python train.py --n_layer=8 --d_model=640 --n_head=10 --n_kv_head=10 --head_dim=64 --d_mlp=2560 --vocab_size=17981 --activation="tanh_gelu" --norm="layernorm" --norm_place="pre" --norm_eps=1e-05 --positions="rope" --rope_base=10000.0 --rope_fraction=0.5 --qk_norm=false --attn_scale=0.125 --bias="none" --tie_embeddings=false --parallel_block=true --init="trunc" --init_std_qkv=0.0167 --init_std_o=0.00418 --init_std_up=0.0167 --init_std_down=0.00209 --init_out_by_depth=true --optimizer="muon_variant" --lr=0.0109 --lr_mult_down=2.0 --beta1=0.93 --lr_head=0.00543 --grad_clip=1.0 --warmup_steps=200 --schedule="wsd" --decay_fraction=0.454 --decay_shape="linear" --final_lr_fraction=0.05 --batch_tokens=131072 --seq_len=1024 --doc_mask=true --train_tokens=1240000000 --steps=9461 --dataset="wikipedia_en"
MLP neurons of a small language model. Each row is named by its layer, matrix (up: input weights) and neuron, and shows model dimensions 490-585. Each number is 128 + 32 x the weight over its row's rms, rounded and kept within 0 to 255.
A block is one neuron, or neurons of one layer that tend to fire together. After each block is what it responds to, as a language model described it from the Wikipedia text at the highest values.

L2.up931 [121 136 185  40 119 167 109 127 112 149 156 115 161 103 134 142 107  78 137 144 108 131 192 126  84 146 126 111 122  90 142 132 140 160 143  80 154 119 114 128 147 159 147 150 107  98 150 148 113  93 183 102  62 140 133 106  98 113 152 154 134  80 140 120 132  96 144  86 140 102 119 127 128 147  80 196 187 111 141 107  95  71 163 150  94 158 133 173 141 164 153 125  80 172  80 144]
L2.up1326 [ 86 110 148 210 119 123 132 128 150 129  95 166 119 132 127  85 165 102 118 128 112 153 114 169 180 176 151 128  95 137 158 187  85 118  82 131 138 140 154  68 146 127 103  94 148 161 142 120 153 155 130 159 146  97 106 120 138 170 120 194 119 165 115 144 113  92 132 158 162 109 144  69 133 160 155 136  91 104 117 151 142 136 103 140 137  85 138 123 147  75 143 182 124 172  83 124]
L2.up1834 [121 110 185 138 104 142  75 143 149 134 108 137 114 174 127  76  77 146 152 120 159 138 119 110 113 138 100 156 112 162 156 126  71 129 111  98 136 193 169 125  60  89  88 195 114 134 132 116 150 122 136 140 191  98 119 128  77 114  92 143  86 110 182  86 117  84  47 160  96 113  79 136  99 118 121 114 118 102 118 102 169 109  75 153 104 104 184 142 106  89 129 116 129 160 172 123]
L2.up1864 [158 189 194 167  59 126  84 135 137 112 134 153 146 116 136 127 122  76  81 171 120 117 142 138 145 108  72 119 139 121 173 111  33 158 181 129  80 184 112 144 147 131 137 129 143 171 148 148 145 149 104 132 146 118 158 177 122  79 155 123  72 120 144 167 177 132 158  52 116 136 170  85 155 118 128 117 129 110 125  97 101  80 146 152 145 164 154 136 133 117 149 121 109 182  78 122]
Responds to: Date comma before year

L4.up724 [164  94 129 123 178 157 118 107 170 100  74 137 153 110 109 106 113 111 113  93 136 187 111 138 162 143 143 145 125 163 116 130 105  85 151 101 162 181 179 139 123 128 126 124 131 122 150 146 116 111 126 142 168 172 167 138 131 114 118 121 154  85 129 142 180 130  97 129 161  31  98 157 136 113  94  60 112 148 161 106 177 110 119 161  77 108 124 168 123 134 163 140 179 115 159 150]
Responds to: Date tokens before year

L2.up111 [ 99 155 146 121 100 201 104  65  98 155 144 146 137  91  99 109  99 115 148 105 126  83  87  58  90  85 140 179  70 104 119 137 120  52 144 133 127 150 191 148 155 120 127 104  80 163 138 100 127  87 131  87 107 106 117  76 140 146  83  30 112  83 195 134 116 120 102 138 121 100 149 131 138  99 127  88 156 127 142 113 125 141 149 218 194 166 195  95 143 114 176  73  90 110 127 127]
L2.up150 [134 118 126  94 110 167 159 166 135  90 148 173  99 117 142 139 173  99 165 129 120 117 140 113 143  91 118 144 127 137 161 132 135  72 130  40 143 148 158 152 101  81 124 132 147 131 185 150 190 144 122 146 130  68 193 124 133 106 144 126  64  95  53  99 130 192 148 105  70 136 166  92 128 145 150 173  59 131  84 123 148 151 127 169  87 124  82 108 148 182 159 119  99  85 118 133]
L2.up613 [128 121 149  59 136 125 131  99  83 135 129  90 142 130 114 129 167 109 165 147  92 193 164  91 152 160 147 132  68 127 164 148 174  51 162 110  87 138  95 124 152 146  58 128  94  86 180 152 158 123 164 120  98 151 123 123 115 102 118 131 198 152 136 121 165 107 154  20 133 139 164 116 122 130 122 138 161 110 117 144 137 164  53 105  93 140 194 152  93 107 188  95 162 123 168 146]
L2.up2509 [174 133 121 111 170 110 126 161  59  74 112 104 137 116 102 138 153 119 170 151  99 103 144 169 104 126 153  78  68 135 140 137  72 111 193 120 165  97  93  89 104 114 128 110 144  33 177 211 152 142 168 115 118 172  92  89 146  88  87 131 141  91 150 123 120 119 178 192 235 142 142 132  90 141 120 162 212  84 130 149  95 158  87 207  68 177 125  92 128  92 160 126 125  96 155 124]
Responds to: Country and place names

L4.up109 [123 107 132 139 117 133 154 116 156 178 103  92 111 136 181 164 111 102 184 119 148 106 160 145 110 125 128 130 111  74 141 120 120 125 112 102 107 111 119 120 145 185 148  94 131 119 121 119 184 138 110 128 154 144 103 169  59 113 118  89  97 172 136 140 152 155 105  75 172 110  73  96 165 164 142  94 110 103 152 178 129 118 136  88  60  90 131  42 131 160 132  78  28  95 200 144]
Responds to: Competition-event prepositions

L5.up82 [149 143  90 120 147 109  85 130 134 127  76  88 153 138 150 195 123 128 157 144  96 139 150 106 135 137 107 138 116 178 209 105  90 167 163 129 116 103  83 123 171  93 151 111  64  94  88 102 126 107 159 129 113 112 176 128 124 148 172  94 157  58  83 124 116 107 116  74  87 140 182  60  83  95 130 127 130 164  45 111 140 129  97 159 122  99 189 144 118  42 133 103 133 117 104 126]
L5.up335 [147 117 112 116 133 115 140 141 140 148 124 145 159 155  97 140  67 187 108 158 119 124 160 150 130 113 166 116 135 108 109 243 140 153 110 138 154 162 118 132 117 130 178  70 153 193 121 138 133 146 134 144 130  88  78 110  45 133 146  79 134  66  87 142 165 130 151 166 135 150 152  97 172 135 128 192 169  90 152 179 137  80 125 150 113 160 173 143  75 164 111 145 142  94 155 137]
L5.up393 [197 118 142 145 133 117  75  98  95 114 119 116  95  80  53 129 135 106 102 118  89 123  94 187 146 139 116 153 125  85 125 150 137 139 128  80 149  73 159 124  91 146 120 160 138 146 105 129 123 142 135  90 143 143 162 100 121 113 113  98 138 186 133 134 126 150 161 162 132 158 132 126 150 116 140 129 111 134 101 142 121 149 169  58  99 120 107 144 130 142 136 113 144  67  97 159]
L5.up656 [ 77 141 128  46 144 123 133 139 123 106 198 174 168 171 112  81 127 151 143 177 119 146  99 160 141 107 119 121 100 105 101 139 181  71 151 135 104 112 119 163 161 158 132   0 114 156 131  80 111  93 137  97  91 138 164 105 150  94  96 116 105  77 100 110 111 149 128  74 155 149 114 149  94 121 121 146 161 161 124  91 170 111 144 100 162 213 151 137 127 147  91  75 163  63 180 127]
L5.up793 [131 181 128 163 104 139 164 101 139 158  93 144 188 118 145 119 106  96 183 154 120  91 139  94 166 123  99  71 109 145 134 134  95 123 163 106 127 161 203 149  83 105 135 100 149 130 128 151 158 140 158 156  95 145 110 179  96 128 105 158 124  68  48 104 176 189  70 114 132 143 158 136  70 108 132 137 102 127 145 112  61 154 108 156 157 100 135 125 130 131 100 133 140 191 158 125]
L5.up867 [163 100 106  62 104 138 119 154  97 130 165 139 184 163 115 124 130 183 141 103 101 102 132 164 167 146 111 102 122 129 110 134 143  89 131 116 104 106  75 104 133 148 128 103 114 157 156  64 141 107  90 113 120 103 161 188 125 119 113 131  90 130  98  80 180 134 132  94 157 181 119  99 102 137 181 111 164 119 116 105 179  96 166  79 140 201 102  89 102 125 116 140 147  96 168  99]
L5.up916 [ 73 177  81 106 104 148  67  58 132 122 154 124 143 149  95 154 107 128 147 160  96 136 118 137 102 172 147  75  94 101  73 167 143  77 176  91  80  71 150 111 157 147 122 120 116 121 138  84 181 158 103 146 111 108 152 115  91  77  92  95 120 129 112 198  73 166 145  64 173 143 110 147  97 100 106 116 168 113 117 239 134  68 108  58  94 162  88 159 107 110 154 114 114  70 173 128]
L5.up981 [121 176 111 105 131 125 148  99 105 139  14  81 148 139 134 139 161 183 136 176  84 183 109 105 124 128  79 169 138 157 142 148 109  87 159 121  97 107  61 178  78 125 188  60 134 114 109  71 112  93 192 155 127 134 130 170 118 137 151 139 175  97  61 133 134 124  83 113 132 148 148  95  96  75 145  80 138 138 111  82 132 114 138 159 111 102 140 185 169  99 148 123 161 152  68 188]
L5.up1072 [140 117 151 110 117 130  58 182 125 103  95 112 148 154  73 127  94 140 126 169 109  98 129 162 138 144 145 115 147 139  86 181 143 128 187  84 131  97 114 136 127  93 115  58 102 133 103  80  95 131  90 172 102 126 205  75 145 129 162 143 106  84  91 103  66 126 122 116 147 138 144 144  96  97 121 140 119 192 116 149 166 107 168 112 116 174 147  98 117 113 153  81 161 129 143  62]
L5.up1676 [125 109 149 100 156 152 126 142 158 144 158 152 145 130 108 118 128 134 123 146 151 133  82 111 102  93 157 163  66 133 130 165 116  84 110 105 146  87 163 137 109 100 130 130 104 110 117 137 192 121 120 137 145 120 147 153 186 184 181 180 126 147 119 176  81 147 166 143 143 169 147 160 110 104 154  96 170 148  80  87 103  94  93 178  90 114 170 147 166 152 120 120 134 130  37 152]
L5.up1969 [115  97 160 101 142 127 143 122  98 152 157  72 166 105 159 154 125 144 165 138  96 158  95 173 143 117 151 122 143 105 104  82  57 135 146 136  80 150 129 179 165 156 151 110 105 150 177 101  82 105  67  86 109  70 119 115 180 120 127 152 124  96  54   0 160 184 129  70  84 151 120 103 152 111 158 149  94 128 159 156 186  98 133 162  96 168 138 125 116 166 120 121 138 115 189 101]
L5.up2240 [ 82 112 146 135 134 124  88 116 137 152 107 177 160 109 132 132 119 149 172 173 114 135 168  87  92 113 170  65 152 171 177 101 101 117 134 143 122 122 109 143 111 131 129 133 117 103  67 117  98 144 123 149 139  93 135 104 113 153 110 126 142  82  45 183 149  75 116 163 103  89 189 148  96 180 125  81 125 213  89 119 173 119 144 118 106 115  78 166 103 110 127 140 130 117 142 130]
L5.up2437 [126 158 116  73  95 127 104 104 139 126 132 128 150 151  66  38 151 175 161  77 107 148 153 134 156 117  99  93  92 167 117 130 138 109 113 138 150 133 105  72  88 146 156  90  94 150 135 163 129 121 173 119 155 138 143 112  73 100 160 118 178  69 101 125 172 143 118  85 147  92 155 106 129 151 138 130 156 137  89 125 158 120 178  88 144 191 136  95  57 113 130 149 137  65 135 143]
L5.up2465 [141 152 117 175 162  89  90 120 166 140  53 150 135 176 146 137 101 175 107 180  99 113 147 165 136 100 135 137 136 143 115 110 135 156 181 152 112 116 132 207 104 143 135 120  46 112 103  96 120  94 127 133 166 132 181 107  75 151 163 144  65  77  90  91 119 136  67 135 122 138 192  65  99 110 148  74 115 160 121  68 171  91 134 184 148  72 173 181 149 140 101 157 125 172 170 152]
L5.up2513 [ 89 114 109 148 181 141 117 141 173  79 132 101 176 115 106 129 111 199 112 153 102  77 124 118 175 130  76 113 146 117 151 149 105  95 134 150 138  71 142 185 187 176 148 143 129 126 128  76 120 109 112  94 155  98 119 129 131  96 123 118 170 114  86  94 211 154 208 111 106 106 128 149 139 100 110 122 104 101 107  84  91  77 111 105  91  54 178 153 112 120  59 124 135 158  77 144]
L5.up2514 [140 143 100 118 155 151  70 143  89 139 198 143 175 114 112 111 115 157 156 141  98 138  98 173 120 146 110 115 124 148 116 175 129 120 165  88 118 104  68 103 144 128 120 108  88 149 103 106 159 156 153 121  81 198 164 124 117  92 102 146 119 119  73  42 127 135 156  94 110 163 161 128 127 135 148 113 114 181  74 104 170  91 141 111  99 197 161 141 130 110 128 145 163  81 131 131]
Responds to: Verb-start word pieces

L5.up172 [112 128 171 113  80 127 154 120 121 110 108  97 155 190 141  94 142 154 152 194 103 153 100 113  95  96 168 163 108 133 131 114 136 109 105  91 107  95  89 128  84 141  63 120 107 112 195 174 113 110 110 147 150  72 110 155  94  98  86 188 153 178 134 157 222 166 138 149 102 108  99 150 129  98 180 120 145  67 111 153  87 105 121  91 139 163 168 152 144 189 118 108  92 118  83 173]
L5.up276 [119 141 167 119  68 145 147  98 148 124 167 143  94 127 114  77 128 109 206 103 117 141 116 140 127 148 177 163  94 118 125 161  99  99 117 127 156 152  99 148  96  99 114 192 109 139 147 154 186 172 111 129 130 122 124 135  97 114 204  94 142  40 174 137 161 104 191 123 120 162 135 152 165 106 157  57 139 100 127 121 125 108 158 171  72 132 153 168 164 116 150 108 113  64 162 100]
L5.up377 [116  98 113 141 166 112  73  79 102 117  99 160 154  78  66  88 125 128 147 148 129 127 118 155  97 254 150  99 113 150  84  98 108 101 160 149 168 121 137 151 145  75 175  87 127 101 104 149 127 163 112 169 150 126 149 160 147 136 159 196 101 150 153 103 135 160 158 150 150  98 111 157 134 116 130 121 104 149 147 157 157  96 121 123 120 149 135 116  88 117 122 149 171 164 172 136]
L5.up584 [107 154 104 147 114 140 131  69 142 122 174  55 106 111  81  79 151  85 152 138  95 121 116 159  96 114 116 163 145 193  95 134 119 147  99 133 103 131 140 145 117  98 149 119 170 103 116 127 130 141 129 126 181 153 173 150  98 151 213 169 123 135 104 129 126 142 121 134 149 147  88 133 136  51 105  73  77 181 149 152 113 109 198  77  77  85 152 124 115 110 116 119 159 136 119 108]
L5.up605 [144 136 177 117 178 130 101  91 141 132 169 204 152 131 148 146 139 133 129  71 186 138 150 144  60 112 146 117 106 157 183 133 132 100 152 183 165 131 103 108 139 132 141 121 135 128 188 158 131 107 163 158 122  92 145 162 156 106 101  74 135 114 131  85 170 199 102 170 197 135 139 181 110 106 132 108 146  80 128 168 111 137  76 176  91 113 134 135 118 124 125 193  67 163 144 139]
L5.up627 [124 150 115  96  88 125  74  89 158 185 136 138 132 149 123 136 161  84 137 211 128 112 114  78  89 100 114 133  43 158 148 118 120  82 176 129  98 131 141 161 200 105 139 144  64  85 154 114 110 137 131 134  89  93  98 142 136  83 130  72  86 145 124  51 164 165  94 133 124 131 116 237 158  98 130 139 147 194 145 111 120 102 116 172 100 123 107 113 135 119 121 179 152 146 136 134]
L5.up791 [156 134 122 138 113  42 167 151  74 123 160 167 124  84 140 163 118 146 151 152 102 110 126 122 131 131 162  92 116 177 146  99 105 147 139 106 120 145 115  84  91 132 173 133 170 164 156 131 100 210  93 123 159 167 136  95 147 111  89 137 127 122 151 123 156 101 138 137 153  80 156 112 126  98 179 142 138 195 168  92 148 121 109 169 109 132  73  98 118 137  96 200 163 166 148 130]
L5.up923 [107 120 190  60 127 110  79 175 135 154 128 131 145 105 125 190 150 114 135 144 116  63  96 134  56  90 141 100 124 153 100  82  94 136 150  85 144  79 129 154  84 165 122 106 119  99 157 118 115  80 164 147 161 133 146 111 165 117 136  90 109 133 124 126 126 163 147 151  97 128 139 119  99 160  27  54 141 130 149 119 141  85 142 130 130 116  62 124 168 190  78 167 132 139 171 125]
L5.up1002 [ 95 140  99 155 149 116 163 116 159 115 110 184 124 150  74 174 127 143 190 122 149 172 152 183 125 124 173 127 161 134 132 117 162 103 161  93 113 141 163 147  92 183 154 139 178 161 145 133 104 171 143 112  86 127  98 126 130 144 145 127 118 129 187 156 131 173 119 137 172 137 121 147 115 120 188 124 106 147 179 156 129 133 162 122  80 120 130 150 101 173 104 141 135 126 164 156]
L5.up1083 [ 92 143 169 135 106 108 175 167 116 158 130 127 128  83 119 147 126 108 102  85 155 140 123 179  94 163 146 165  81  95 132  86  92  84 133  85 130 141 114 126 133 110 105 102 122 132  79 149 205 207 104 183 143 205 126 158 121 137  82 122 124 132 111 128 163 135 104 141 195 117 143 158 111  54 155  75 111  84  74 109 126 137  87 176 138 129 113  99 170 149 132 144 117 113 189 119]
L5.up1462 [119 199 128 115 142 128 129 111 161 146 106 142 119 149  61 133 116 157 156 133 103  96  76 177 112 175 174 138 101 151 121 147 160 125  87 147 173  99  94  87  99 138 148  99 138  72 118 191 103 125 186 170 110  77 149 136  87 113 137 134 123 125 112  97 117 155  76 131 163 146 172 148 165 162  98 115 124  87 107 196  93  92 103 160 175 119 166  67  95 122 126 116 130  96 193 147]
L5.up1567 [116 102 160 144  96 154 127  89 171 155 113 188 117 119 136 110 113  95 137 123 127 158 147 114 149 160 148 133 113 193  98 160 156 155 133  89 126 126 109  93 173 105 202  80  62 138 164 153  95 144 117 121 147  98 147  99 116 131 165 209 118 143 150 100 158 147 142  66 127  94 116 167 177 104 123 111 116 126 120 137 121 125  45 157  83 145 134 168 144 130 126 108 120  79 116 128]
L5.up1743 [152 171 112 174 117 169  82 120 153 139 126 129  87 103 162 109  99 129  97 122 105 136 111  56  91 191 123 108 105 110  71 105 118 133 156 151 140 150 113 135 163 159 121 185 131 119 118 178 147 170 122 120 117 128  86 142 134 139 158  75 173  89  46 117 150  87 111 171 146 134 165 191 131 108 141  22 154  95  42  81 130 138 164 134 122 132  83 192 184 137 160  98 112 130  94 105]
L5.up2254 [123  78  68 135 109 176  97  92 107 125 171 107 160  87  94 126 145 141  74 154 127 102 125 151  99 115 105  89 179 113  90 132 133 180 148  83 147 145 114 136 166 203 131  89 128 139 114 154 161  94 177 132  96  90 163 144 163 136 123  80  99 149  91  91 170 150 146 116 150 144 145 141 127  75  97 134 181 154 125 204 146  56 181 114 139 171 102 178 169 184 174  94  93  81 157 135]
L5.up2491 [195 140 112 123 115 148 119 130 148 110 144 147 163 186 107  75 139  47 178 117 169  89 131  96 122 129 151 145 121 112 152 113 143  67 144 136 140 152 108  68 138 104 202  90 104 135 206 129 133 199 120 152  88 154 180 165  93  92 171 112 105 113  88  71 189 119  72 129 181 109 146 154 163  71 120  70  25 133 126 134 143 172 133 176  95 110 116 101 110 181 105 141 114 122  86 116]
L5.up2550 [ 99 115  58 148 110  94 137 126 122  95 105 138 169 123  97 118 108  99 109 139 111 153 123  75 113 108 162 141 140  76 100 136 113 132 139 171 147 162 150 139  78 120  91  85  75 106 145 176 153 147 119 107 155 158 114 144 154 135 116 117 119 107 165 109 139 108 146 162 100 137 171 159 103  85  64  95 122 125 110 119 162  89 161  98  84 168 157  91 117 118 111 140 156  91 130 110]
Responds to: Country and competition context

L4.up107 [ 94 134 113  66 118 125 134  94 107 140 166 119 174 123 172 126 140 144 183 128 121 134 148  98 171 150  79 116  89 195 113 162 151 160 141 117 111 130 163 102 168  81 115 124  80  92 129 119 171 110 122 157 111  93 161 156  91 110 125 160 113  81  94  99 143  95  48  93 122 149 126  97  93 147 125 140 144 130 150 149 148 133 160 154 123 190 131 107  89 126 103 122 117  70 189 128]
Responds to: Upcoming verb start

L2.up348 [149  63 137 120 156 152  56 139 199 117 112 114 133 150 139 167 130 106  99 138 177 122  46 120 128  95  85 117 128  92  77 141 139 110 142 163 125 119 165 144 127 157 169  90 156  69  98  93 170 194 154  98 191  97 126 136 116 113 159 119 110 114 156 121 162 124  66 165 110 116 101  83 139  68 173  93  42 118  92 141 125 154 116 215 101 159  80 106 163 149 101 129 151 100 134  99]
L2.up691 [113 126 110 123  56 116  91 146 132 169  90 137 193 146 110 183 158  48 140 133 148 163 160 159 130 149  81 157 125 165 158  87 152 166 103 114 142 120 157 106 154 129 131  80  70 119 133  92 139 150 109 166 127 168 189 131 127 112  50 109 102 125 192 135 154 117 189 123  92 139 146 115  93 130  85  87  88  93 111 167 123 193 137  59 145 153 111  91 194 134 135 132 115 170 146 125]
L2.up2312 [145 140 102 131 138 117  99 147  94 122 190 164  94 118 117  94 125 155  91 129  93 168 182 147  89 154  76 121 135 129 168 168 140 134  93 117 142 164  75 168 147 148 169 167 122 120 146 146  80  82 115 162 154  96 127 128 132 121 119  83  77 150 117 135 116 154 111 120  97 132 146 109 159 169 147 154 186 128 131 139  72 176 164 101  87 142 110 176 176 126 144 150  79 147 127 138]
L2.up2485 [120 136  65 129 134  93  97 132 151 108 151 126 116 155 121 142 125 132 113  87  88 138  44 152 120 141 130 147 133 122  66 144 137  91 163  85 132 149 106 206 128 120 131  87 122  97 121 127 158 154 129  96  92 132 150 143 120 125  94  63 146 148 162 102  90 171  85 139 132 169 146 149  97 101 137 133 161 167  82 144 158 147 133 136 178 121 103 169 144  91 134 126  99 125  73 116]
Responds to: Mid-word subword fragments